python train.py --intermediate_size=384 --init_std_down=0.00346 --warmup_steps=200 --decay_fraction=0.517 --final_lr_fraction=0.1
MLP neurons of a small language model. Each row is named by its layer, matrix (down: output weights) and neuron, and shows model dimensions 0-191. Each number is 128 + 24 x the weight over its row's rms, rounded and kept within 0 to 255. Numbers have three digits each. A neuron's up and down rows have the sign that makes its largest values positive.
After each neuron's rows, "fires before" lists the tokens most often just after its 100 highest values on Wikipedia text that the model never trained on. A number after a token or word is its count.

L4.down355:158133114131063109128150176126148094159105094124115130110158098137115117117152097155119107075115114128119115088168133155125182161098135111146131120149128106133163139123120131137107115106136116133130094133175130168101111049108160163096151139139119128150137148102193134114109115111112106120134151168127160145113111139103128133109121106119135115192120139133131144152120123111113134145109075113155098125115162152146127120139139117098143125116154151100149130112155102164143147159119153150129097107182108131135144112100199087132106152140113102088137136093102086122131101127127145124
fires before: "\n" 27, " a" 19, " the" 5, " b" 4, "ated" 4

L11.down358:159160144094120084117170118163089135133159111116113155132133161126151188090118134137127135138167105101154137106124105130137115130136091182135099142123147125127111139119111131105173164132160151142132123162131130124137104096081093122130123160139113170149138156122106136139117110113126166087110120090146136145154116142128169134078113184166122096161118137099103146142127150133144127186111135088121124147084107105135133119174095129137124136133143128162157147144123149156137133120137105093091157106171077138150120143161092156172126120123132114153126143086117126107117130067140154166
fires before: "2" 13, "4" 12, "3" 10, "ab" 10, "1" 5, ":" 5

L8.down112:080098095096080145133140094172142151115136157142079134116171125087123156111107156130127126127140086097144130172109148142179113143182142133130138137107133100165133120143113150097122200095114091153147130116154141130114107130105139109138133100123074139157144121159114096123144113122128150131111118123130132127122123191137139101098128113167193157116165106106097099133110130108149127115135114116134161159103121127122139151164084114099109107128127068112104133142082168135162113146120151073127123120135119145113129158138107136153115126127168086114119084132108121132114106114101118121
fires before: "0" 17, "3" 13, "4" 13, "5" 13

L2.down226:101116091109107100185159127140124166125115132123110150134140167151125129128106108112151166123092146124148130136132166121143125084125169131103146150141116141139132124155121131130149129105136128133140114113099122118118088123136103121106131126156159155179116142135155130096117133083155143114180155111129086130126124139107089141146132131120146136118130155164071144183100130109114085086154114168101126088088140143076120166097138189097186149091101127141140079155074113144153106127138087106159143141122142125153145126146142139137135067115100147157131106160103141117141133111145152140
fires before: "ent" 18, "en" 13, "end" 13, "eat" 7, "ack" 6

L2.down0:103132150139100121101103108180083132165097121145117156110089136158141119142127168158140168124101148102130140111100110174116158135147103171106139103102146156133148133132139160142145087079151140125100148097153149140150122133104111164172122098156089164146109130120145137135124139103110090108150137151102119131124129162154151126113106118152154166156168138106142124126127137105117158096124158130161098098091110132118148146121140148114144113108168113127140114158131127136141104120163085125128107130103114117144179161133113118156136078156100108117104105136085114074152104165173131061
fires before: "en" 13, "ent" 13, "ed" 13, "id" 9, "ation" 7

L11.down149:134130106113086123119113128147130116125141108108152171098132131186129160143129119084143112073107154098094145133105093120152125124115101124078167124140076168117103110130150120106126165093105147092142136110113148140131113135095090159109119098140081126122129138091122137119094155149141170129134153146116136089116105123135142120163121158157115103137157129088132117101163096126151117088142171175193162130136122157087107114084139165110118149094100145116136146136125144114138134106125136132149113154155137153129119146122129167131161098150135194136127139125145129173094089137151106093
fires before: "f" 21, "du" 16, "duc" 14, "gr" 9, "t" 7

L18.down282:151139119120133120197098134154103135103120140120107169140100124073136166137117142176108110110084103121125158142118097133124135106088131107069111175105142115144105111130127135132110093130152119162148139102121121116120122112124131167150106140122137152130155139106149135113113092082119147125136143115140170144082115101118121120099152124077151124083110100164105157125152096142107158112142122161144123125123146071120124155086083110104132150127108196089132126121156098145140106110147126123082141129145155142145120105075084141129139107123155103122111142135121190132144081115107139159
fires before: "s" 15, "un" 13, "p" 8, "it" 8, "and" 6

L15.down55:146127092127122144146145159140137094166107139115140108110110107105159151114127099136126112106118124080173113117160131176112143116110127136134168151077155116111117086088134080091172117149082133115137071108148090105097106106143163147120134123118114126143116166097139151146122143141127141133120164181126114118096145108146184103107085099113096116141094176117145132122119088146124111141084089113136077141100135134140128159160126106154126138160167137152110133114132125101110170115163133109128127130136091159140091143128151141143087078114131111126100105110144126095141117152157091130
fires before: "\n" 99

L6.down139:155147131115144149131150131122139150107138131164109142100130129136112153116109151137096133130154099155163103113124121128110126120106118152123136117123078110121125111140126132109130104144116120124087108131134132113145135109165167088119150101177099138137104129121097140096205120089138143082147116125149133185107107131154121122141142146098107094115105141086117077105142079138147130066102148133124101139158130162166112119140121153148164156140124097140128117151143125074126095168190125091131172120132150157121177183110148143147132108124124086165137125113069147128111153094146129098
fires before: "\n" 27, "R" 7, "P" 7, "S" 6, "C" 5

L6.down342:144107111115136087093155120130083112114119155152106098089146139173153122143153098132127117147161082145110098094134126171127149090119136140085120135106100086146108117143120178100109111087099151147108142122112083091125121099124145088166096129156088121132145139111137121143106105109115128125113119150106129118150119120131148117134098165140137138115126160110130126140158135133151111138135147104070094207071155154136116129124105116132192134164134142139096123092141101100145141146174190149143127124159140115104112136140140110110097126089127147114199127137132118132137125125123116154
fires before: "\n" 64, "os" 6, " " 5

L14.down46:127151126164129127132165111097083141138096140132126117074139116175178140138120147140126082133126126128202134106142119119113147106123106141093146148126174112118161150140123146107070133140102138147134086118084163131114106179124128153152087121117099097129116119141112093158126134130114132114148133126140123162136127112110068156107112105099139144167107166098135135155134158100088137116113126138114140190131092158132089086087128162149121145134137134103125140138147127101140131147137143123128121129136091142165130102156157130134165129170078102135099127138156113106109171183086127142
fires before: "ed" 19, "ice" 18, "ic" 12, "it" 12, "ation" 6, "ing" 5

L4.down146:123137129111139123111143087050103117078140137177147146098113120139117162126101161163135109128118113084157155131162122133134110125131100151163161147112120131112118164109145164117137117141121104163092096097142096186116134152141108162138074138130154200128155120132163113104164144150138114109125131126127176128146115140135110145125102129169121117118111124122091133101089158135177141134121145136120134169101136112074127102115132156121149139132137143111117116115116080098130064098153135129143112122117151119116061112100125133139128133121143151179077110110144133139096139158133112138
fires before: "port" 14, "v" 12, "p" 11, "pl" 7, "ce" 6

L6.down339:159098120121113155122141143142122113110135111122131170138120090138158074120110107096146130158149160123140118124157137130112089139162111148129110090138110112162099142106124165152173131125144140170095092132134147141188085097126150134133120082175146139080153129102111139135099128124139143085158121126118062132106145134134184108146089171142143141139109143128158094126141115108115169150133154097120121162121147145136104145134117157131210125106123091114090114139135111119143148116112095128125112098124147130135091130147162083144124136144143126093189118094087133130119170111131123121
fires before: "p" 16, "g" 9, "m" 8, "port" 8, "ol" 7, "os" 6

L2.down85:101090125103107143125144156100130122141099119114111129120075127167112115128168131144128075123059149064122148130149128120137128117130125115108160083154158125124138132156137160144107141141171172132118122085105129122168134144129172106141116104144104127130150173110115131106123108167159115134140103124100145118116137137120163109199087153131132136149146122166117111098114161095125114135114116155140118119137096135172109103092156135098147129091121113115094113137115150114123119154078150109100110103176180135118153142106190134135151128132159141142137160126161104080109122093161130140
fires before: "j" 15, "f" 12, "gr" 11, "du" 10, "t" 9, "per" 8

L14.down176:131103166144142138144142082091090102104114145119141107111120086094141148107141119146130120147141160100105150127137147115159125102142114116116119114126090136160137148119130139121110127117117181135118120132115154149195103159110126160119073050130122158142144159109104118141134119162099144104136117144079136145103122174130147104118131157140083141140132157134174135115086149132100098131097121116106144156129141100144118149143153159163160168112135112125123163166130091119160167140158150136168149094147170153117077140120132133125137111119125098140093123132109154179091168126115131176
fires before: "port" 17, "er" 14, "y" 9, "p" 7, "ation" 7, "ant" 7

L15.down375:134097179121126126132117127148136152129137108129127103140140139151116139176120146119104131148108119139122147141105099152145126149138153118148140143132093121120126128152163156097130118128106109130119125131096122138174119162097128137109165138132165126154148107076104127134141108173128144105130128170150164143138094113116178138121123151136186164092100142121158101131156095133134102130099144147118160120211081118141138128158155125108116085122146096123121101143132170171089142160180110134118148162111133142096127134118109155159096153149079072163095123159098150093178138101107109144
fires before: "ina" 14, "ic" 13, "ines" 11, "ar" 7, "rist" 6, "op" 6

L6.down362:134179118159130155116146129117098098113120139097106116110119153185132183104177161143133101144172081148140134063076140127138193125097130160113161110137131103100134113176132152121142094116125175127136133144136133137112091132127154112136141185130120100127090135096132129085134099072115161116120116113117136110123120151148117102115166131112144098130129113100162082121166116148129128132132144139117079107148130087126139109108123128140151177135140148107124161139114145132118123133180158087157160145123122171121170128110168162144134102123138113114132121130105124129139099161101115125
fires before: "\n" 51, "P" 4

L2.down345:138109082091115170121146146108103165216133129151133184131173080176140156100135151103104128117117070128123135112119112165156136111092104141150128103163147152131102114141102140141144131116100142105122089074133132135133114111107145171144138129189121124138120145109112140115115162112121121138093147154146113090087120150166125079120124123136114104142145131126097106124124078156121151169109154130138118136133114155153132135108129138154106124105147121151123106099147102091130144111172193116156150134165138128145113160125112077138130101132145102110125103127115137113118163107159133125
fires before: "\n" 75, "ber" 14

L11.down148:097077108096130090180131142115133145135128167144125105133088147149154117119144123136149130113118125068111127087083120112105080129134150147126121129124139101132152113181148153136088109148144123154122107136129164114123143184127135124129150134118136163161110124132097145105141140139135125091103109150111135118120101148146148079149196145147145116149170151138103131132167104090102155125136125132168125135154141088143148107136137158095147109128161115073119122111117096145150110097192162100063157079159126125126129133132108117143152158133137130085128138113115116146088137114073128132
fires before: "5" 17, "0" 14, "3" 9, "1" 9, "4" 9, "2" 8

L23.down262:127113092129121111174152102177144139148121142137112116090124123121138123107120122105123153135129176124213123154167150135091125122145146091144085180143188149093118079116168140139142123130106149140127106147092098120141100134129193127138137133168162113109091132139140146143145116135149118131089110164114135090148127115142162115131105145158137127138124136113091138094146136129097131135180105162140149135146117089143113188108137114157146146152137119120092082096132133104067135106119114095181149126145140150130104151123117171142128147131112088120139135108101137123144130100158125120
fires before: "-" 76, "\n" 18

L6.down203:110086185125073130126138120081168150111136145149119150115127132129130105150144135131118158112110121126119132100116139118130128134122100144215141126125107158171146133149076111085124127157124160125137108109125133158176088123111102166135099127150157113121121142130148108094091152156116136137132136087137148127125169161086115125165097130160133104101128159137144178148082145136152091089070143122066129118109130101105126130155141151145148147126107107070150120120145095119128148110148125138129163164150141133158107124142099108140146116167133154125111151125135136158100135104111115077
fires before: "p" 17, "port" 14, "ear" 12, "id" 7, "ult" 6

L16.down58:097142134129099148120128107133148160138122148098160122146161124166127158132136127093099103112158155108175123167095159132177140155149148120112110164116091108130111125114089081121131112132106092137149119133141154124129163175122116083153107155141163123136132160124105131104164115155096109118137103131159113119143154127141120101109178156110105112165152145148146098125159138161160111143114103166093104101100083114104138123121111186137146144131119142115125141186142119140112149117171145166103146101124149175134113147122100134096108094117094122146182139102156126108100092152160156093
fires before: " |" 26, "." 19, "–" 11, "om" 8, "oin" 5

L13.down188:123172129114122121151132087129136077154175113141083155144115118134133078094128096123176085125120085083149144157149080113171116124146121119148171136118084126149098115147096132125125147138104134146106118120139170095141138100154169136100106140144148110148181147110095150121155121166100125146115130105184151129152168109176115090113115109120071147125095137087127142116093119098150183154098104131121155131127131165124140102142133113110126103135098135126131128148155111123108181127123154137149152123119148112122105126129162148117123146108156174068127124141123123097142134147124134130
fires before: " |" 54, " (" 12, "\n" 5

L23.down120:106120125123142125132129104150097121137126176116102116158124148120101102108161125110131132135134073127144144164105106136131154125205122132127144114135159135134059145153124129151118146098128098188146136113156124127100134133124118152088120141138112126142099134153143115108145112117136116122158159093084146128131078098107140095121145144125135112132145117106135123126124117157122096200106121097141108130123074131190101132147159128133112149081109105111053136104147117089116121154183132098166147126111145135152148161157141115093082139124156145148134119125082173162150121121101129126
fires before: "7" 13, "9" 13, "4" 13, "6" 11, "2" 11, "0" 11

L20.down209:090162134158106125093132156135102131114140130116164133112097156099128144129130119135118134080129143121152124123133063112117176099147164128119143159107141120114123116147131111117119135162144114161140097122109166114165136159108083148126091117128159161139132106116117146120112119156136070149131114118145112088118123100136187129138188113152106127132123094119159138097124149110103150128139160073111129170137102131119145138145119056162137110114148089103146146122143179077107131124148138111119166180111163131130129108136097134163168082122148126145099154088151144140129154128159109093
fires before: "s" 22, "t" 18, "l" 8, "v" 7, "y" 7, "let" 6

L7.down165:123150125107129155132125100128099114095174102107121145084107123106160179107143137127139132135131132145103118158138118121132082135111119134169096130131151108132107147158114171135074101110107128116143127113155158105089138100114113084079141125140140164100117143120118105141164096118141113129081151136083165107176139108140072175112077112177137141124169104121150123072109147148104110135115098101136096152115149133124160153139075140146128146138095132110088112099117130122130113122131084117122142124143146164106122104100155188129112121130130178160103151119139144124104163109142107119
fires before: "ing" 26, "ed" 13, "s" 9, "a" 6, "er" 6, "ly" 5

L10.down350:145118133106113143146160100157103145114132136115093171128109124107144142137072109121092145181109191197138096102105131134105085155154142121117106145142115149132169119150130076126121109136133135155105109141123121152131148140140140141124128153142120145139120143117089122163141140147122148097105135088072121108125116133115179109120117174095100160112140158152165138161121141065128175116155096122160115091114136088123129167173123111093123138130106122118118081131139090184137138119109100121127117146127129146133100101159118120169134126116191136095132153162146113142109122117112105122
fires before: "all" 15, "in" 12, " |" 11, "ice" 10, "ic" 7, "ent" 7

L2.down46:114125137096168098147173121134105156074086119061118115138155115144120123129127124154128129163110062132139102136109130134125135138137088155120155118120114120127139113108197124132144086134141151150127100127095131151156120122153088108150083140138121128150126123102146112114154145116143108129136138103140153137128130118123145108131106183130089101143073145132144113127137100128131126128031092120109123128124145114121095090085123090125145119186164115098122099120124135181160094151182154091112140132135143142135137126127134122122115131130143105152121158137073167143126147087131126134
fires before: "2" 35, "1" 31, "0" 7, "9" 6

L7.down244:114124113113095137125127162165140128154135122128137160114097131166130195127128150155148085096087167092147192081116081101145112061142121138118155122161136110154161133147126131118091129126133148104096141090097135144165126128105092137129095114146115098104146105110122114096139130157124113110143074146097143117119108132119127161147145165128108158130150123131132107118159125136110098118149129116114112152123134148150120127110138117129112113152119107127113137132146147100117161144091155094092138096155183157156140169105166150129216133130168120109128154153130105119086108151145114138
fires before: "f" 24, "du" 16, "gr" 11, "j" 10

L10.down145:109154106103127131144140141093095148172134137128122126129092090105143139136100137148177096115122165130135128126111106115162185095095069099132116093136152107149084128113111135176122136149145119142118162125133121101095098125096085095105134122120121122100111166175115117111110153092131102130142101154138123146151098118170111172129127133185138170141148101122135121102101163107138145141123123060118129165129096102128120112144109092114106164157150106151129146149090085110152131119134111118140180144084120130119117144133179164160095111145113136131126129156119101114113166093134148135
fires before: "ed" 14, "s" 12, "y" 10, "er" 8, "al" 8, "ing" 7

L4.down323:142118125160116105124117141133145112126135108141102137104125090169119126113113119150132160077159077164144091089138131111080129124127133152133104101132106123112126128155143111104100119142163102116142142153166111100176133125123136093121125156177121169148097128118103122100172126075112108082102120107144171124118147129143072142129160136116104091135137155042116086076156112096189157116122155155116096113135123132135119113108117176132144182143123103143130121146112142093103129138128112099131138141153158119135146135127150098106115123152092112132139135138127139186160110117147136140
fires before: "\n" 57

L21.down74:174152085088112141129126132097130178102157156163153131098132125102150128115143123177136124110112100133093144167148152118183147160129107141174117146111137162149129129148164131136122156079107098149107125150113151120092123120126117091135124098143137154162130099125108174142123108103115081125119121107107127160174081159136159106160181104122162137158146109191116165145149155086137125129100136103157119118126156133079125064138185159145110080116134133119142142161119127110130117108132140147116115164140126144133139132100107134096123139122177148126119135137136123128122148145103134110
fires before: " |" 36, "1" 10, "4" 7, "." 5

L2.down220:076125135118077095146172179139152122067150129152126167122101108155125096128085157118117074118122142128141136118130102091162097141129146116106141154120096145098160129161138190174111121135113141106109135139135156125154157140143149163104141165130148137083118084129140117122121141157118089134137137148109079148122121124109143136146099161136124161126148106133156137099125100122156111112123123104114145155125130155136128115122150160125121108108114133141079114144100092104105113143150124104127125103147174144118149111091196143122145115124102135104135116127141138135142067160202092119
fires before: "f" 18, "gr" 11, "duc" 10, "j" 10, "du" 10, "cess" 5

L20.down123:142091098140143056123109164140141108151176178128153092159120141089096101141116142132147118144128125104180108188136113096084108149123121130083121151140115124107150136099104113114136144098171134119122126065159125154106136110096142144129120122140156126162155111127134106083109112118163118136075121158117117136127101125092142144159147109097161108127127104159129094116117112110132118091090075129166130116138146154153116100097099123138119107130148160139128071138136142134135139140134138122140131078145151082149142112136135131112092122170136112128099138148160163107115120164150169106
fires before: "1" 22, "0" 21, "oc" 5, "ield" 4, "ist" 4

L7.down163:145136137137086175143133089151106165152162148107104110118122110103122142133106120147129122148139169100137128129133125132098131120160128123138166122108111131101160132148151135133105096112101144135134106127103153145138141095128166102151139113088109154125112159097125141131132068104124116116113156134184112133145158134192173165139116178148103136176076152166143129141139112145089125151076132095118101122114117112157105120128142140085132117131131124169097143108145173156125141160196096109138136129135172130111142084118151129120104110107144136164129130088080153156115159174156127115
fires before: "\n" 39, "am" 7, "ing" 7, "ed" 4, "ar" 4

L4.down377:142143126094123150099114161159118099127092133099125149116078158146169167132130115080137130183179086106127146177132114160088125153153110174130114134081129144136108145129113102177161132142144121162127103122133115116132113153106118140155096167137097129162100079172146114131135139090125153091125135102125121112137122080112152110131120091128155091147124134161124135128143174134170151123138142108161112127112115113122127114141136101103178112160150107090132162116085195125111087150106143129156137138137131161138147138143129127159116143093129092158122103145118153138131156164132148113
fires before: "-" 45, "\n" 23, "=" 7, " S" 5, " Gen" 4, " B" 4

L6.down135:114096114108105153108128143158103106112106163129127126135125111117074102101134155166139102084104161143114142152141170108130136081163108144161176119131068147126140115176130117123135115110106161132114136136170092131112120113157169143149147101117101143142129174104156128145101095148105151149144151102106161124128124079151127096097076101145142149157139170154132146175104115160144133154125160146100171132126147148115109081120146150119111194120091102148121150153125145140122136123128089117127108121138180123114137124112138122099101159150117144106140108124082166147135142101123093131
fires before: "\n" 37, "^{" 10, " than" 4

L23.down130:123104108078107168152151128120110158199117121130084121120150125139139160142082135113151097139107042093086134091112149130159096135170112087106101145123130083138167144099125073133111130115194151114119115125116163112112123126095129131118132127102101154157134126132127109123156125138131119115115123121128152175130121126154148168110109134096130127131155139119125120129105117118130165150131100111138113124126135147102124126131108138150139109157143126165150099120109106157165129191159111123165156124120145146101135219127133137126157102129112129152129113099111101135137095084142103140
fires before: "0" 17, "5" 12, "." 11, "," 10, "7" 8, " m" 8

L19.down221:141152147119141137099140134131110119150166122115101123131180139153109120129143113118116134131110072133121135134145129127120143076122157149108127129145111143088089123112173114143158153154114131119157073132117137088131094135100153107138115133187168126124119123110128131143159091104084180184122149132104144140153171146131080158128113151132114152123153129084098101144137145135129170112081139128116123117181105128136125121172139094120092138143197097068082091133161150154097158131132106123104149131088119109146088118107114170113103109140130140112098141123118135127083129142131137137
fires before: " " 31, " the" 9, "ever" 6, "b" 4

L8.down292:110180159097131106116116129162093148075125147137111101127142143136140130094144160156102075152100102113205106153066151097119143127147141133109139130136121117134101117132122112121150147109128137143147124144105141129110083155136145110111166139143104117101105151086168114166124119096151131099101116111092143125128133129128195146172111172117110126138123143103176085076126115112126089140134113123098127128119128108128152097158137094080124130122134148121108126125111095138119134133147148084128175130120131096142133166150142127152162121110163112140126121059161148084147131114140095124
fires before: "\n" 30, "A" 10, "S" 6, "re" 6, "C" 5

L7.down132:146134114140108127117120072119111115098146141128109135158174179134096163116127145149098168154122136161159119126114148086122100124102112103121119138115156121133111107164080142146090112147117139141120147160144136155128125142078101188087150162146163163127133109132133124144134114097121153129142082119124118143137155184108109116180127144133130166138137157121097097109129100106114120103099151094097175105127133091124129174114164153096142133119098119126100133152126103170143117083137176120182100135120123145130132117133151103128122127133143097171123082152095129119173134138152154087
fires before: "en" 15, "ent" 13, "id" 11, "ision" 7, "em" 6, "ents" 5

L4.down354:098108128130129112148092138144146157117113116078104105098167135162122149116106133176150140182133171165118075153143123101137135123161128159135089083108133072146145110098137150134140169146100113121130155106158114156160142140161127139118160145163112160154155078081101136143107138117110138133179106138151135127145109138129136153124106159098111155095140125129132111124147121172136138167135076100107143131133102117109083138121097061134150104139149120149161137111106097151120139149106095080112121115077135112098140125140090143095074124145127134125121121137093105135141107137136124129
fires before: " |" 42, "0" 18, "1" 5, "at" 4

L6.down161:134096100077114151131119132170118127084141131104114170163125099093098132111131136150106105183108125132169121147154083115083136124121140096143114119131132174116142145154102152149156150169113185175117093176122142110109106129102111128125118089165174139134138107119098150122087106133135068101135125111134114137139147144110132129155138149116144108118126140102143120079134133095086154159123131123101113132145167128143132129130136129148101131119119109127177122159149090121112150138108134125131130059109119112180085152120143147159071151107084132160160125144106157109154125136121110123
fires before: "it" 24, "ice" 11, "ic" 8, "ish" 6, "ran" 5, "and" 5

L16.down218:162116115094090158170139120144118098157095145124098115169116103098139140136106155134137165126137106179166144178113140121121104138119158146107109144117142136111180102109111128101109144155132162149126159151144138129123136144144123176155091163123124155152128151111123098130126133136161137065084114161117137132103086151121106153128133128100162179146107169117160142119112097132107155068141146159102090085121111123107152124144146100109119181139116160146148151167163119100156151079131140108150130135124145135136161147142139165121105150087146109149129114146146113146106138115073134120
fires before: "it" 21, "ic" 16, "ice" 9, "end" 6

L6.down79:109096097066144124132120130146159115161118134136110145137166094107110128136141184148099068098141130138144163152108150095162121112152164129130123122093169092131104132142095145117109129105159131107119152132151164147072102155095124113114140135117119171152149114124109108094103162114122151155108127136138111120130141189135209125122142076130136167094114144162103117121134100123130101107138158132141141099137135108112137106104115137103181131186145127138117131146119093133139131159161165116145156124129128138084192145126137118129095107155138104156136095139116097139113134139116127094
fires before: "0" 26, "8" 12, "2" 12, "1" 9, "7" 9, "4" 8

L18.down363:156093090094126123101123160117149143107138117137118139121154111144109099128127150106116127134128111140162156129105122120140122126095154085080163171111118130144143107150132148142120151128127126135104136117157164123115178133118156116112094119095147148123129150123145093133129155189152137140095133151132128133141112093133122127155103080086147095127084139181121161122112112137163068096136136083111098157125142136081145121132149152179128112137130134139155142124115159143203113069120166078156104131134115106187119152152177105138109125105116121113114102156117095108114127154112158114
fires before: "it" 20, "y" 11, "ic" 7, "le" 6, "ity" 5, "ice" 5

L4.down302:135177169172138141139120106124118121146094187113125133124141149118094143110117107115139145124150083088115100158098108130063115134087122126151151097050111174135137088139158122133159141127149127156122099113142131124097109097130165169120131136119125123146095128100135108148139135100105160100148132152125124132104122111119170157093139124103087115129141088128129141132134120141110124121137124123103137148122141105168108155144125152158139100179111121148123131134110166148124140128101146115163102072152165119136142208153135114141094056087136116126122128135145157135120161122146152148
fires before: "-" 46, "\n" 19, "=" 13, " " 8, "|" 4

L23.down84:098163099115094136094120126142136121109140165092112086143141090122127117133108173110100176139139146193124101149113114110130129126161152119090132100122118117132147150145100115122148131125131091132156137127106130113128165166139157144120100127107142081147113135140123134134125120121138139128132127104164061121142145122123218114155132084123148092123097134096115093158113128164144102135127084159142166118109161091075142142123111111120137159128136119145111121115103098131125164118116165073117153120103144139099100177113142113084111111115152091122152176116098142100121109091124134166
fires before: "or" 20, "p" 15, "." 10, " |" 8, " St" 5

L18.down103:142105114103076159110166113158085083118104119085127106137129101176160149129097138135118130132147157069156116099162128133173105157155125131152134149090123160100154103140097083157144126126115126094089122157139074094129102142149136131169067129135152116125116164176111112115127185117085117117095131117154093097129116146155164115116091142125129170133097144122105134159129118103109133108093165122134129162090090165139143128160133108114144143150119137115169108139130132149131118130118117130121115147142130127125186136131130135114085129164115129124154140164111112116133163164147115109
fires before: "\n" 25, " and" 15, " who" 10, "," 8, " of" 8

L12.down101:117135146145081193143138073123087135118114105113112121122134122136131117161115117125114133176156131116136142115145139170125103105136143128096082108126122128114151103106098106134149151100133129103095132104115114123158135116170118077115129143116119104121153099107128137142111121135095115128157103134143071129117176116139137112114104155173058098162119154100109159109125137140163090104111140130163149133122149135164121117160131132159147133176103133081119125133123133120095126157117136134115135121083066115115078095149118142111133129133105065144103128123110116121093144191140105186
fires before: "," 11, " and" 10, "hip" 9, "." 9, " of" 8, " in" 7

L7.down72:133108173136154126111138088138113111103148100150162105138114083090119129088134145139178098105125127138159109141121142147155172136095113106114161109136156093115107104131168118120112157143073144098102086128056168131107132097102113163099123118105187134145123153125155152162134145105149127113139108128106103116118145140128148113113176120133099157162184114129124154115116153117121127082101134118099122132112160127121175132163078131108123100118130105136133113074132160134118137118216127139160120124128138165120104091119137131164142121123097139135121116160139142119146121116106121110
fires before: "l" 21, "t" 12, "ral" 10, "ri" 7, "ish" 4

L2.down355:140106092119106151148149136167123074086145112097139138148145138101107127165121133117150109142135117148172142145130151110141127153126108115075164102108125171117143160147125138136174109156125151166093128133078127078159132106091129122145096101145166148121172109096100141097118094177119110121117149121148137121132098155154081133117124127170150119132112112101137125125110123125130108126149116148134146160114187142143112102125141128129135110089129138154079141132175143156131139133151139143140084080131115148108074144108133148062143159105159141126169096154127123163155160130114101105
fires before: "it" 23, "ish" 11, "ic" 8, "end" 8, "ice" 6, "ack" 6

L23.down254:135126115120121124093100128138147073157153064137112138174092155138150182140090094147131149137111176123151090155093143150095133118175139114122095108138136097097154139144127133083112134104131116085139119121150131141145115123084140150151131156140158126147143100081124123114139154165141118117059101151129118107153148114113139117147151110115146198122105162165161137130132132091101094123131136159132131146163167126114128145147151128115129125146115109189141145125132176134112100147137108120119141140118120148153138137123085139167103131150077175158119114115120172142156123139115110107
fires before: "ile" 24, "ina" 12, "ines" 9, "rist" 6, "at" 5

L10.down36:121160138117126140127179117133117111072149124139122147091129132163125100157142115104133115115123166112114161159140134140151131125182119132113154124110114129096137145123095111179151172110163097162123143129131097114145145128108136092164123129142138087089091116114092137143132101144117162181133136132182108107138144097137132103124131117124151157140134089085119151113152120147131191139117188116145153142118066152147143130136103096138145129098113131077126112133140163184163122138158170108150141081134152095126139153110183126160146099152134142106119148130136135122090115164133103125
fires before: " |" 44, " of" 9, " " 6

L2.down368:136113150134070116138146124125137129105128110132160134128118106112144188153072120160148141121119118139193157095184116103180113151167140166119160148125141131154126149109160131125090152156127144123137097111126183157136146124150138144122123143135131137111154150106133109115146128141124093077108161138136102149076095130128175146146143113107102118089118137139136155110099120139147109114119139123100122142109134173124132106090147159124135118108128111153125093167109151059088108147122149119136146108150147161132164117118164131124173139143155114087090155144171093115090112165141122103
fires before: "v" 19, "f" 13, "gr" 10, "t" 8, "du" 7, "j" 7

L20.down347:127128134112120113145148106107100122105151113125163136099137139098121151125122121149141132137168167126121124132135095123095151105108145125106092128173140119112138138141137069106104173115133183097132157098135104129155107136083106173155092125125089103170128152118118115137117139056089158090118156104123088159127134164089124134126082152138122145145142156106124125105136156061106181097130122108143072155115102207138152141128142115124152135118132156111115088122158072129082121145132158144128142143157113123145155120136143137107125113102096091133129146113136124119126134120109131141
fires before: "es" 36, "ed" 25, "ing" 6, "ial" 4, "or" 4, "il" 4

L7.down352:118101110118083163091148137119086122088129150086126124114135137123147120133135081169115079128120138117131121155089122153129094113141108157140141156150098141145172153141170159140125137182149206112155149155153108117113136120084129150122118127116159123106135159156119091133081139127144112134152118113180111134127072090115136123128131119120118118160102161122117133128187114148114170114092137140111128154127134158152155114093128142091151136117151146169132128149145133134130154145096159122129127129086091130158112101130140130085145121160110101079133123143073156150129171126092147145
fires before: "it" 23, "al" 12, " l" 9, "ic" 8, "ice" 7

L18.down74:124101129122146131120175131131119171110098191137113148136182131131123215120100137117152099147122123119119088128096137161144129128134164130129161164166125145102111115131115142113097172122103125153144138103118141099102159105132136124134155136182119135129162148123113073139111127127114126143098135115117137133101149139132167144133129124157175115179115099135118114140151099129143139178129155134047147142148102182135106114142127117130126205099097121145126146136086125118129124071091091152161127149119102123130129137128102119159146133160121123112109160143103109159118101111129127111
fires before: "1" 44, "2" 26, "0" 7, "6" 5, "4" 4

L13.down65:154110089090136149155066111119096099148110066127105113131091148132183152127121093155141138107142135131163120170140123104146156134112135146104106144144164125143096147133146151124155084144135084059102115121126121125098116175114140123119188119111131146113134108146113110091120119118100138081118168125138134139106136155121100145090083152133126102139082156137119084149138123125164131095161140122100046108108112122153099114143136108131147100108165143093151125133128154158129126086162111119098107099120150137115140148132142114103105144139174139104127131112142125123142108104123136151
fires before: "a" 24, "S" 13, "an" 9, "ult" 6, "er" 4